Weights of a small GPT-style language model, trained from scratch on English Wikipedia.
Size: MLP 1536 squared ReLU, vocabulary 16384, 32M parameters.
Architecture: RMSNorm before each block, rotary positions, no biases in attention or MLP, untied embeddings, capped logits.
Training: a variant of Muon for these matrices, 3545 steps.
MLP neurons of a small language model. Each row is named by its layer, matrix (up: input weights; down: output weights) and neuron, and shows model dimensions 64-255. Each number is 128 + 24 x the weight over its row's rms, rounded and kept within 0 to 255. Numbers have three digits each.
After each neuron's rows, "fires on" lists the tokens most often at its 100 highest values on Wikipedia text that the model never trained on.

L7.up863:138147126166138073107059119098076113121149144103159102111174118110146121132074123141128104130074140141120081124094117147132139141151109137131075125060157089087110124105120115135159145117095159156124139087114121112099148120156122117125135105155144120105106134122154150149158122137144136124139117092126160142167150121119133098121090070138139126169147131136103121117132109120154121149142143129134113138130158158163112119121084146108098138105132104133161088122111106113135149131110134184099108152121127148125097118110177151170121111143151101113145139108133152169176081142135152135
L7.down863:118144171121137120143152181128095112116124132160158093122112146056158139111143118111175065126101138139124173112119143149127106131088134156156120077128122150107133135089151118142136125107072105168150125138122165102107150117173131146165148168150139140138146153143108119143145161117148119124098155144111177146136119129108102099127111160096126098161137150154104114134135142092111127138138133134149135131074156128134105160119137103098123129180121119122134114154119121141075107112116089096144138132106099087092149126115166125173117114161163097119144108106108134148133147089142131108
fires on: "\n\n", "\n", "."

L6.up539:138132180153114134107144104141107133161139135106113124121116127127114136097109126174135119138128140108102146164118110136124133094150148138156125106157133174185108110136125155113107125161121143107105120114144075137117118122114136168094150168129139145099126179093170132116077140090118107060129139100121105154107177138120175150085146124137094130091137112095095068125169132128104124161137119108160101128118150126153092168155114076165139131101112073154114151109132113172119132168157140064136092151127100114151096123147150092141117147108131099129103109110116101082105117085129125147
L6.down539:155132117089134135132145136120147157142109118124122140104114145123113174130099129148136131135149067120129131167123122120164084160102135152153103101173080167110171131099121139137119111134088152106138124152105161149152127074152156073150137133098176083124154094097102114112117123141137133110135120148141127079141120125092099151155157135115103120179126155116087139138144108171124151163082091180127146166145109137125141135102095154138104129131149160085129117142127148090114105135108147153148141137150109126138123149158100163134122159097124113148124166139116125095148099134110141142
fires on: " ", "1", " sens", "or", "ase"

L6.up1479:107140159115128104124157122118163125142123068133121112128143163119168115134116139132148107156118149171118091092114155133140120165154127177146147141146143138113125143123108133133097173121128133160146108132089152168111084121138135127126105159140093132155125086101153144139149139088151119114136104171127144125165125139114145172124094149158124117118122134151143112101167123081117145135096152119123135129146119125147105114142095119133212098108138120098138120086189124139096140152141111106103167141120123160142157141116127135143090135137127131132132143156107074112131111152160143184
L6.down1479:137121094172144144135111105134115146142155136126157170118121161153138176105097121104133117104151174149109137119153134115107122112106094095126120116150128127097107084117118131097111118164116134116114107111112106117137170112212122140154168139115106096125164131169128144082100166153144147133132125140136108097078152130081108124131133115159147109144111139121140118106098178098129138093148124071124143109125144136130146083143123140099117117076126130157103146133143090114164119120135130123105148097127147112134084091163170138087135145155121147100160097131186165197123135102123126144
fires on: "\n\n", "\n", " ", "A"

L5.up1266:134124099100129155074142172139120109141121103142136143135154107114109123152162112099135142143113147123147154144154082113159158157118116119124108119156119118144130122168128102123105103125100158124147138178117151134134131117148117103111066139147130104118139091140095111135115169136115174157134092134140101145131157120140117150075172113103133106133131102103161111142143093146102079139128128121158110146078104124116133145137134133117138126142124152129130115137109121101112090149149158088134105126129156065141130142154109124135113143169122125153154126119124121116110091172121139124
L5.down1266:092130162151150154091157128129136109140115140142121153100164117141154126112119185137153125127120101108147062142092123156101121110178172083107154137116133130152111094133124154161115182129161149102169129144107169123102114149131153117117160117127109125120065115139105137121156136094110124114120102122105135125145129137147136159135136096116167112137111122118129138113113088099108147140109141126149093127145149123127107119174142111167138145143117161100130148106129121100148110158177130110067125135105172159124117135121119130107097150084129121127109154117143133129122128158167099105
fires on: " (", "b", "n", "om", "r", "8"

L6.up739:156091135118133149147112157135095127122144129143110121093118082176082127096149118151094132137119143150122083094099098160159137153178064125140136100084124108138144145133141089094124176127140152153116142143080158130125097108094143088113173075085139126151135129144123140163117153160133134129155118095132134108119114128152120154146127135105176094111149107094115105099136108121132181082088113101141122141117137183147131125136115143152172142087096126108124146103118131130164111145068121142097104154125129167083162118088108124138166116117140127135155156104123133118076121116159151093
L6.down739:123122125132130110144130147135083078108172125117112098117105145132138149086153103096096132119130121106125095126117141145160145116139141126155120152095123129110131115109139148070130111096134089088132137116165113137125171144138120108146138082163095100130125144135167085083133132099113145119126096064150165093161137127147114132083145124168172127172149130134162112116126131117139126133126158114118156098096107139120168117141095116129160127131094146140109154092094058128084160132075144166137153100138104135107142126100135115091100156141121144129179119085146177119163140110129129101
fires on: ".", "t", "ot", " | "

L2.up1341:098123143166127115175132127128168118155150135140114123112131134143149152155123195105114101088127136096067106106153124151118122133142155123113186122131148133095106154142133166111144134164189140075161144158114140158150103134117122114109113143154102154116123148150119091050122131111149148115157147133133138106148100166105147097133183188118080135134147146132146112097143082125103100127093121119144092086069097154153157150083121124133135142132131111118127122166150145135120121113164128159125131150148131114130132132138121089143100145166088134118126143098142136140112140110131113123
L2.down1341:137090087136168155142102142108122101082085115135136136129078149088125141129139112125138135116127142155124093142132170152175132136148096117094118112138125107140116115148083172123154114156085132137095106139110105080111177162106182064165147090092146121138126144137107107112114114109141163129152154140171115158116129160129144121133102161125123144124093138164128132154103125104107148138153132145128191166140121127066124161133153106100154131127138184114133096117128126117176141132172140108158132120102151128108161099109128117133116098139139119147112140119155131102126114139134139109
fires on: ", the", "\n", ", he", ", she", ", it", ","

L5.up1340:135129140144138110139112109053131155150117141124134145116186125110161117103117147088137132109094146207127091111114110164092128131130118168086172117147141137125128196197103158131101162121145167075111199132123145130133078096117121097140133139123137119123119137115135146092141162126122137115141133082162137134138152097126147157152136150105118103148128112092107151161132133158151075091140118142049104135135144100145148133106153165118121124145111143150138136148122135146146123128100097109137091153101157096110120141094145138095131136201119146095136131136139134130136158172080120164
L5.down1340:098111104121117141096131149115091123114080139159102109101120120121095146103135169134088179114147164135111140129135178182194107135136110155166083117136121102118125105115115120118132102151129107140129119152128095121105174084123129097144146133150133109080146174121132123157159146117151109116110144119093134162124121111145124072148107118173113103099137163110144122131125118120104132094121146107133125126108097131148144167123059109149142085122146170120147091137109164105147165095119172096133139120128115144106119108151103108186135145101127135142125121153125108086144170117162085128
fires on: "\n", "or", " | O"

L6.up703:140149151111104193124106145138148157135170125142146107155064128129127150104128155099105072115127109131101102113138146117121133125138108155122139106148146121126104154144110096149122112163148117167146126098154102135114119123119104166107146202136161146130072103126157125126173090136137129121109114142161186079147092141138112117128121075159135120083129170125145061133130127074123131115164097115156101122139149136134157102157108132112104172169146096187177149118137124115097116139104158142120156171109125133147109145126174165111125129128166124117106131154145106145101169144138129106
L6.down703:131161123086157137117123100141094142109145132135165102149127130100143139099156166112162153127111158154151151117147119115131099089142142128108088150163153134054129137112120123155126108095145105114135140107148120099127155126172160116126143101076094103117139129114120124118103114121145057144135118117100119171099135151084177144117117134127123142194110110152107168117123115087123126140101130087136126096144158103126168114108127127094145102104143140122143152132096120149156133120145118120095116107109136110112171137107126144103153054154126172155124171095171149119122152109134149162
fires on: "\n\n", "\n"

L6.up370:077141159148131160156163092152171146119118131119102101152132126104099164108139091130107118124113138136116154129180128147152139155136111138141142151144136144117090121173111088160107136118102131139161160145106098128162132173119111157105094198145057098138125113130116117140209145140103117127129108148135096117121180110119127149103095138138115138133148189104119146168160128088145134126087136103109115140067159138114096138127120169119119141086133109125114119167160152119113140153160122136113104132109148157143108123158135111142119152163139122150087142145136111136133126150145114141
L6.down370:119135126132119137162089148130135092128104147132127084134161131140087159116135084147152097104145061136162144107091129112146163109116115131157147122100146138164107118082109114158118125154111139077130171126144136152150125142110143145134160112116150153127128099136152120120105112139124130153125139120154120091149115097162185111144089125158112137088130119128143145129102061132150144148139131153133124104150083119159092128070135119141150124115176147154125147128094141157146113133147118123077112135155162132127146113147114106158141128160134069157140116126109132148120139110117141112
fires on: " ", "n", "th", "2", "/"

L5.up503:103111102098127138157153128129102136150125072149091135121117090086105141151175151108088118149120112151150102140137114144159125174163130108147148125120137158135103140122117158139176113112143094133088135137136132134094121103119108161147152164133123168135147134158139128124141168079141154176138153155135129136159151134144143126110117103148069110115127137075150124115104129154113114082116132122131168179132094123109125127170119108130156106101089133101066133157154133118166083110113124124074144126074113140109139119103143130146150078135140100088106125135103137103139149118150095173
L5.down503:123138092106083123138126128172149139138141127134145103132139151143130145134136141140130137142131104108160174080121133115124131150086183070113138148152164177155131169128070086098116170130128117135150136105170141090127169130159095076152120147138131094115131146138113139123120163100079142106101138099142157098103121125146167126080123101154141160158120137055134156125145102118115101124134100145172127153100122129104164154147129152169092126097122147125171113167089112140124134110138114154115104139124095093089101134122103145177120138115159145123146087116113125123140129130094157109
fires on: " | ", "; ", " his first", "0", " | — | —", "2"

L6.up445:116128095157096148167131120156088131134143137117117147099104109100130107131145135051149118130145172146104139118081138058095104154112116104159146136132106126126143084170117087148126118128124145112106116093143118128132116070153137104129097139139133160114137129096143142165181124154102172148119148139102168117131136146130128157133121094099134155125103127116171135098085133125133092145121101097154115137139117116143154118134113110098148164107150123130135148075095102187109129126131114131094152183125100136104133151144162118113101124141136105136122100102123115150134137133163150148
L6.down445:085079149158120118135109121118104083073114117093159090125129119080118137130173170093106163082131149100139154138120155127163139105105121137161134125108091097083085109124135163111139129161075145104106136130142111067116146125166124140144145113122118117087148086150081131112120161104118136136109097126165117096151128124112149139135138133125108146093153140147151077140148134140084115105171127130156114141107138144113135132124129096158156127140116123097151129133132147109098113116190111112144148085094122116139116138102139116156133121143121131147135101128157099122135164077127126102
fires on: "\n\n", "\n", "2", "h", "at"

L6.up324:153103184158134147160123148154100108138147107182158129126171112097139127150111087132155145151076156133133133100095132134116130152142110134146142162101138131138117102152134088144150152155082093112100113171127103162079126113129120106125109120157170132139134094139110112139099125104084130133100129123197153107151149124130139128152122127136142136174128126103104098160106104151118120114120150151112083148130149147128119109184125097132115108103121126166169092093151129129089134120143107114122112175100115143097143125102218159154110138103099151175110125169109118118139134143142090130
L6.down324:095121115154159116138116108166121146128136137161125129157103160104173163122117107131152074083089127164139134105093149137143137120128162125128091166109121129106150121151168096154080164118103126121148106107113094109156130148139103168125115133119057121104112118139125107143130101112122129112101161159130131083137102117123141084078140141128115118171154161129150112111130092099154117142153115118116115122133171179117115146098149108130124116149110116188136129115131138153106101128120117122130150146133114146099112143136186091169121159117155124154114066129111151107148148106082161101
fires on: "\n\n", "ig", "| Preceded by", "min"

L7.up453:131132135103143144142135184117138146128151135128194119140114105139108108141176135122136145132092109156165150129133075152123117188113140123132133152133125130165125134131147125106115133134132171127112138166142138096121116130085136099140137112160119136119128157114123131114152138165111116087155123167122125150110083112120174160140117164087125135127087144171078146125118147135127145144123102141102105135094111128147150123153119113100111156150123130149155138160124121090176129150125131119144109157123134133144143169084136119126192120150100122134133153161150110088105123158106100079
L7.down453:118143171183116091109144112146124122135121135117108151147114135158129148133169164116116137132113148150074123076129137088065096122110103136137152141130125184118100151110103125138133159106145088119167087114117137109176130074146101127140134170159141132117132129116123166127158109121174171094155144111146149144103118123111092182108131095105123098142141125117114147113113165117116116136130156099136149093102120132111111134123125130117141149155164193105146129079104110104111123114110126109102112132088122143099138082151121113076119088093101128159133079117172106120130137144145180095
fires on: "ov", "ow", "ol", "v", "on"

L5.up919:116138124087148141142134147137148135154181079126115130119162127140108141081165163118114174109083165182149101133150127138148102175124109178106128111133166184107111097142124111182137098130156163096097138089110113137167095091113154163117133146143076120144147163106144109095142099129141099117148130127151140165171108146160144112147131164176142160138134167092128150096112100096129087163164135127145094134166112148160098151152098124097097101118125132112147141153122090140117117138131116096123146110148112158157126106147145163118131094114097092074126180136110112108092148160154150104
L5.down919:147106109175111087174129130117130115118135131121167167128133163106174078125130136128149112144128116141147129121088083100099146113125118115160113108141137131130156097073141129125113143120115100140144117069107137118116108139167126105138106149117093101092144118137164101148132160094139186144083149163132128113095097113118105164134100104110148138129161111191110127093130123084106152114103131095151171139081094135116129113123160121092115129098119102154125113113101118131137094139121136109103139130109122104096106158092150114139144110126129130173118126125121167161148129126109103103
fires on: " |", "\n\n", " |  |", "1", "2"

L2.up439:085154125129101187128105120109110164146135139115132144088104102142077145133099145139130148107149102100123139087149093123146076132146129119139136113124144120160105107139102110095108146121177146115130122126116105145154139132134159097081145128120141155167171123134141117112085134130128108158137160128149121173127127097126108121135132153138148128155107144146087122163105149097128163116132134116148114093159108121138114133141124107104143153092123127102056139119096153175100140115165135145105109099112145157132103148115104123132093106098112139126152109174100175133144114115143178115
L2.down439:121162132142164079108129115158129118113150140138151122132108106133166124141119133128166145101101143128160119115122120118124105146118156152143162110127127147107117116140159142135108114081154111125116134142207112090199119103150099118094103165136093136117083092138155136081139141122126147124117154156133169105128100151123135114097117131116124095136123149099125099142137149122139105117093088137082148116144183148105153130148109121158155092145114086167150117147171118116103132081093121127121154160116114119082117104096136126105164195148118166114093141099139109133162163121121120099
fires on: ", and", ", as", ", or"

L5.up567:071136139157127106112158128163154118130181169135142080122089106127134163106128087139099132143123095116111156157147150109109088143131140131142117144098138118117126099133114130100196124130111144147106101134171137150133091116125102173119142162144102104135144138087154110091120173139065118116133108130135127110121114168132133150137123133155114111087118098138095144133179150106134102134125147153157186160113102149156123147116112130131105116126117126122150102175153155115127133108161121105133081119175106126107126143117095133135144130129117155113099139117114147151108163102170092102
L5.down567:124119102135127111151180133156129112120136140115125148124130093117111109122100100128165134171118162159141128121087132118116146113179123132128168096151100100125166139127134159131089136138067145135092136096147131136161141124142162113096115154107099120152130130137097121130119063147085160107097095133124108119154162149101152105131187108163130123138108131150113113133092161128171154089111139170119123113081097173136109104115146117159153151133150158090099123116075096120127108118091155120149120080103168149137144130148118096155190092155142108116111119139130174176109146147102140153
fires on: "2", "1", " years", "z", " year"

L6.up1260:110149127142125135148104183155082100124121143145117103157149158086176129116183117137150136114172154100111142134147119159098125098120158135103146087114106116111100132119122130122194140132145108106133109156148147104146134151136121100116116116159117112124096165128141107112110096144141132109131141088127132148115131111152138140147130105115107114156134104110119111115109114126136155126095160126088099088121076103167084090138131104127100107139145128147144136080099151097123109184168125113119110154125164113086146143101154152153121109122114111092115129083120136131104114107117106113
L6.down1260:156137105128129175134139127114147148132075098157139129108122132126106103154116131187115054118069137148085135120107136106140131185156146124113134117163161111121077155099137144155167129109134129101068076109128121132117127115150127146116162120112126170128137096163094076141133127150133188145135094129098140160179101138138129140145109163115129156122138142091116141133117111171188128107173127166133140127139156133111174135156142081140097123115147123132119151136123120117115108130109130134137151143138177104123153122146149094113150180159135110116118164140106101176119140105098149125
fires on: " D", "or", " c", "-d"

L5.up987:142143184126158153129150112100168112111144132153096156127138152155114158140144137143118157100132150092087136133126125144119153191159104129159188137082145136146082066152124139139128141089110117145085169154102130126128107107158094133158129160138110131112122135150119135129156152131156126117214074135107108121089121126132139135150165137132090166101116137103094102117159144136142089164144096125113126140128092152124150181086102142152132101081135103127136128137121121082147157108135115119155154178132116103097156124136147140115113127180168096139175148127117116174115133144148122128
L5.down987:136128135123108148138129164151155098169106118153128139124087135056102087103108077158174121140174116138140142104107109116134110099131124139146128174188118131121113150134113133186147157145120143122176148123143070115153125128110142119153129128143158102154110131122146137126113110129154127132123137124118119091124128127119098069166164110123138129102118125136152125145100170165129176118139111132146165147096161096103139112099109148147114141135149122127121136114152118108128126127130125109133113126118079104129132109103149155160157161139121119115133104118126154150127125091151127134
fires on: ":", " | ", " |  |  |  |", " | December ", "P", "| Win | "

L6.up505:144055126151126094121094134129172083118120123087152117115145098157138112123146104134148104121137112175131145136137076131101142141142133164133173104122105117113147138124155104172123144137116116169126131145126117131120119136106132118152091108138132097146118119134134136129100130160161080170134150177164139156130112131148133153103109087103160103115110157142104170124143097123197121136113152141093122116161094138148115122146114121093174143127133110123096147133140063167109115092173143141153144124143134093125084131156119112113122135139094138129144152125115109108143103106140136122
L6.down505:131159143161108131125161113072149110132113105083098109107112125107161156139166143091088129144138137092122120089133124138124113111160141126096125107085161122140117150122139133127125087137114159118108115120134132118128093093132141090177134157138093111136120135132139135129109109170079140145139126105190145167131156127121116177157097109124121121074127127152156125132101168126139148120132112167156132159145076108124141089152108198146080120109098130105102087141166128146103130126142164152113138137163130115118133137164095140150147117168100081148114114127127114163186118134104144129
fires on: " who", "ar", ", who", " with", "al"

L5.up1436:143122156166148127122108140163135103138113141157155102066149130110116139173095125121145148134134125133117128143113146119101149147148116128118142131103107133167173126136141123147134139129132114132088102092135122104137154145156125115123140157109095094082104158108138162145141185136137117135123120096139117104162130125111138120158134127094095118152145130158124181133122123075133144123148132142186139107133133099124150122129103146165117107134155122153172153163137124113123140144116161138146129135116147088107115156128136151113155169142086125113133168120078137152119114146132121093
L5.down1436:079112117139099125113098147099103088118178114123117144142122130110177106130147125101136086112131149187103173139104106128118167086146117087096139112107095129080118121122111115147118136162125121161125089096132153137181145105140148106155214149152145118179114096126113128153124131119135099131114099120134094123106157147133110124128135102122113109112106161183115125131127163074143175140120153171141136114076142150115144112151138091139127088095077116110140108151156135125153122123136148151124140108153147109132123145145153141122144101154110108103146079150108158139144175102127191098
fires on: "1", "\n\n"

L5.up1323:128101137120140116143101136100089162147110106161150105123129119180115167065108152144116146151096106143114119168154104131121158099105132125128150118120112103136123190160106128101141133165119095100126129137075153109129109106155131129163081118155111151182153111122094116128128071119111094189146101090131109111137107105093113120140156126121104095118172104085174145124119124124110149096111135140170120153082100117129140104146104111128168105136130153171145136147133125147065131148135083119132135125107092111091154153137130166161138093143183075157153135107092121128149140156149129111
L5.down1323:124153115156115163133148087126108114126130147126084149162121134135117130156118132152159125164147155134139143128123135089129156164129124108123114129167121117174125089127091167104111146121097148138127111107131151103116105120127146156115107153139106102096140144121155119122155130117136122107127140108127110094120167115126143133168136128115172147121152117173106139121169092111136093126141149076122122086140101107127133136162172104120110159124141174135114130103139089097147107133173184159112117141120104123142136172128140157106161148155126147100112163112070149139115096137145128091
fires on: " | ", ",", "; "

L6.up1492:181094163126109138111188152123112141119104053106163152102156135138096136142116166131150140151135120114142109133140124101124165104130127083146143111125181158108084132078138129176167131156103143148096126128108126129111155117141107120125108129149112136139118130129165105154126135114172118102100142192101128103158153140090153122133136132098186191146085167128146099101094145145127134108128145164167144164093115090098091118135073154153154113134131120116143133118084081191121145135139134143145107148093132153103088118134183112148140109105131132138107175141087157120171098095135130119
L6.down1492:120137143179143135125190153122102144131140125081140099133119111104194150127147082126115139125134164160172133104113147123124127154101136160131137109128113106111147124169126122135092130110110164115147134133135154135186055129152163154121151144140093138136093091150112175082138143147132139103142135119121158127138110160119094161113165160143126146136124132106150117190169138090137114112129143096116111129125159168119125138133154127099186126124119111142178102150129122154141113135102161114089113138148130133131086145177134134116146146126034147129153063095131159095142133116122146138
fires on: "\n\n", "\n", ", and"

L6.up89:111136134128120184167095180110125167094161145070164105136125127116135121163133137114110149128160129129155112145089120109167123131109122131118145122143136144162121138143112131077123173120116111131160082132122127130115097150149114152166111161120128115086137107105091122116111157126153120106082120142118083095158161172103154157072122136116164169131098087164135107097136137103105128097107133102128113129167122146105119126176152172127130156143147097093147115115169102128131098121133129097132122118139109166120146146107152150151134129117127132107114097098147130164132163101168164122
L6.down89:096150128125085146103102112164122076109151146128130133107121138084165122081118142165171091112127096124124136128130143138152119101112121144108133143118161130120150092122107124142148142125126110156134082107100116069147142121166188158154173179081114082147150156141135168108150120133111091166106165122130165153119079136106128139162099119146145106191122118113127136115116095062090147156130138120135098138129148114138118119123119100175141134120134160091109100138097104161154146163164135091103148116086161159120148176121160138120163141150108143106142139106154125116102108075122113140
fires on: "\n", "–", "\n\n"

L2.up689:123138105124173120167094185166131173143152116143106168129163113121099099134132101138131093145146144145146141165102076113140116128143104087119089105122154102156072127176165117134116081156124094132088111146157143135108103068158158103107117134111122112141097132140170131109118107131161088152155107125126142148117101127158143112101176093138141162116097150153148159114118080099078103116133116144114084136145112097157139135111122103151140138142129158116151137130127117136152111137137169115141157098126138119191135079157105152160133097142131115146155132134158117129121120124179182127
L2.down689:132129172131121115103127091141141139106122179125146130123157137122120160118089129120134118103113125148117089116126177148116125129112137136144127133149197153114117146127144161174150109150134147102142100105119096162113134174120100116083105114180118154113162115151137149158159148115102135136134163148167119125155118147120121158145165122154150157136112117145125076129134120128148141135108168105134121098109133110133098139117107118123127092148139135152127130096123118097167075130133115114131118134162102133112099155133139143098091138100116146093125130135110110068066121148100125152
fires on: "b", "is", "g", "m", "r"

L5.up145:147129125154136152092105083156165136175098115148181091135134102141115189129139132093128127151114157116155147126136128150147140131152172113156097121105141077169138124123135147168125130127141098104182157133127134154102130124140130147174125129110108123172144111172087100104121102151140148153180119128117162118139167136140128131146134165115100097117142132135129126106182115145129124114145119141112101141131071102083144108111159161103151123118096146143092134125113171131127135096092175137076125153137109136111148184142113097154141117186101141102129136165136162137121107140185128125
L5.down145:159136150142107144115121137102106108141134143139065106142111101129109180146105101119124142139125147115110154145125131119147135156143110098103175143133127111174139129112157165087112118135154122133092152111123150102183169140143151069121111124093117125124115157117104147121119168118095154166102114106089120125101147181141107130142087120150091122122137125167159149079116134095126146148130103149121110096089109110152148132121150134106118142144159129108131137125141106158148116135125117103152092086122077126130132110116093112121130111148147128137134161145077135150096132159115123135
fires on: " | ", "; ", " | — | —", "it", "4", "0"

L5.up762:149133093112161136133129092158136107125137136122152088141133090151168138117119124122080161175117151129137102153116150130131130145151105144130131128153129150138106094186142136115096167107150148120107131133141109123122147164139151119110151139187117105084100133181103115122168128161151141096131165125168115124143137141090194128103135156101145135142171094085157071140117161152116109127119122115153145117094104144078140152109166144164171131100112111080129132112152105138122115123106121163136087131099103146156107130137106176097100064160138133085111143110099126136115092109104099121
L5.down762:119179188162131116128157132121129145109127147141106128072122140114105112111134119136131125098114156125100122133090167185154161141135094126108146083159123108146132134123131099185130118102132125101088108122069136137146089122119097062181144130136143102156090137101113101153138082114152113121107075131111093172132119123178132121160124117132120171110151127125114144165121111139125095121132115108124126143155142137157168132138086123172147111106166146134115090084123133133115187122139147096147113142123137101138108149100100109118131126142119127143097129123133135129167106124137099121
fires on: "\n", " He", ":", " July ", " (#"

L5.up1404:091131146116093108092143137142157156117122125180096169095141107129143109133159120131127113077147121109135131112119115123145134120106113101098105156149124100134167140148117130080148167130117126148116159137099111145113103144111149135115108131160134156131152155125083116111122101139149090150124120142104159173155132111156125161112125129170097102143139134123112122141148116167134105101084148139187133086127151151106136133116116162171112150118100121113173122107160104139097142115141146159146157114119090071120137146144063154137155101185073132107122106167137169104103109109148117090
L5.down1404:129175102102125135127123099137144133112135117141096147144090138115133118133148118157138157134130138119143139130099100160160086129118120158131141091137127154138076127097132184181184137153149129136120101152164186104143101123175161149083128132104130117109161153123128113100132105076126107105135127149157122104127154129135124117122119111084123115135149163116144110116126130133094163096108143112136136116146148105160133054102116143121103111066082110151153155125153129091167129138119157139152141115134120117160099065131161129124105158136119106130092131137119136118123125110105122150
fires on: ".", ",", "ank", "ri"

L5.up1411:111123161130093122120123196142129177157090128195126162089113114127140147127111127107151170164117081135109144133125079139077150098121131114141135145112112134098130151174135150086113122104126146127122109134108116150159173121115139116098053177141106123136172136121127140109126146129159087128125099123124134119107150123159131144152127114163087148155122117134112142168116155076168121133110098125151121172137128119151116127101124138115138126122117115122069175104115080145122142145169128144094144115132117109132114126174118102092128111195121138089134138137118084086067120114111116127
L5.down1411:140137134140130117170148130139122122105127159105097135105161175112118113095136139153101099132126107108138142153121125114147162097104155145150166149128152161170085127116101095119120110148096129109117130103133156153124137106118106156151122152129126087124170093158134083128105118125129128130099136108143115100157133108139155107169110112164158107117131150126105150124164097116098142101122137119128109184146137118167123105126092112108127114115103073099153158122145158123118142152148223177124092133137141110192100118170121147156116120148135150146127121183140119122145116155086106097
fires on: ",", ".", " in", " (", ", "

L6.up514:174133153086116169085160140116119072138185105129146138156140130140106104116099105132101140124105200144158074155099137147146123108095108147164117118098119123140120138130098147139122110159114114156114151074118132125151116142152142116161124148154128136113116107096103150131156130144124150100157109147120147118157174158103125113105116160070130129126123148094101097112136117140131109101091124159187160149126081152117157138113151143135115161127124127112100099151158138129151100120138116134111126144124162161071182150123079131136151137143173101134156123124122132129098112134077123129
L6.down514:104140108164143089173131130128121168136102171146098116111128130124106165092128100159153136095100122104110146147137136124113100109066172116159185135139195145105127143112119135121148117107157136123156149093141118077140139071147109153128131143150137147105104145181138124129085155117105133145122148074177141185102097099137110096145100128134152149123146131147139161141171173113091178121104109137113106130127205135143102153116126151134121109105091124085146110137171099128143113119130152137131096139186104112098120145089151143174131127133112114112116137117125147085116148096152114111
fires on: "2", " ", "1", " | ", "ed", ","

L6.up200:127117140135169105129171141092092145128118138105118152152080128119149136122124132159142087126131123108116066162135146083154126146141148116191135120158154140123160084127113149157162086141122149139176118157108143115104116085110120140166150153156147156142138137133132128127140144150125136099110132153098147129105150116162142106119123100101139125107139117138133132137131130087151096168120111146106100067121098119149116128132099159121107108167127127118135141157152102154111158184189138118150192141104136140187097129166156143123129118132139103079128072149146101150130121173147121127
L6.down200:077090133119117098141113138124127135148147159116122130126126114129106101162205116095156126115076098133148132120159114112139127109137125148117154145141131125117114117169082117120133098168123111128097081151152120132143154131134126107108174124173106131188090135121112109138106141167117108135124130148091152150109122099126141065161116117112145149142123117109116147102179112117150130110117157097127152114110129134109126108145108099084138100106131105134125126112105145118141129106114101112152102067134121114087142166123117128140164102134115159136140148093116130163117150117123124135
fires on: "\n\n", "\n"

L7.up1314:130137130136123156123106088127151134101099166133138075109137129129108109138103140095131120155142122132125081135101122102146142085157100140150113151084163136092108122123075155128126095122162127126137107088158124110087136173091154162152137097130129106104141117093087130148147135134106126125149138137130158120143123166088114121120122121089153159127109198133135126135167088109174112122104160130104127102127094125140126086185117154143152134099095118133136068127110165119134067073143107180121144153114144113126194149138094120128122102155131125157168131144154126137145125121139142147
L7.down1314:165145153152125118110158114124132161141162148142136126150104115088145099108175176146150113116082141168115111160110180168119128149096114124166129096145185137118168087126109128130141126108131165148150143061145153109154097092138150169137112191110132140103060084185129133139120114125110122100138142122131120148140137125150142132128134139126153145154123166180108127126132156133111065130132087155122131150136118122132135126130125096136123114181102150093168104123127119138137136148156130103120122082151125128088127181074145139181156088151117125115121124157112122119148114079135154162
fires on: "\n", "\n\n"

L5.up878:102074113131053097124098123152143161149125140138152140087123105120166138126134150148134134119173159111125104139143119143139125134151097083189129140130141141142118098147140124136148097109156125140132123147150099061144132134084115154159130141153120080117096119113121133167141132167162159165124074145133140116120114176144136165160136117163130118161156103095149138093150142099142124111130130133143154091108140135124095141107141206150138117118096127167123123104120107120106095124154149166131140122096116136138124141162145131095131111153130126099111122218090105112123181149154118131
L5.down878:127117092121150107103147157149101106159163141126140091099128145131125174089133094183138172145117137178130161107101152150121146164165147176116176145113182148175150097128086145102098109176099153069135154100160131137136115164135139127139123151190112099129100156097132107140107114144112146094104111117168126146154112129154096137124151154127131121134072104141139121119155100110161142163130154125134114116122111127105153118090124088103120116145120139107095122136107111134166128106118121156122111064137116093117107118126171139141152157115154126099139154156140147153120107113131119129
fires on: " and", "; ", " | ", ",", "-g", "."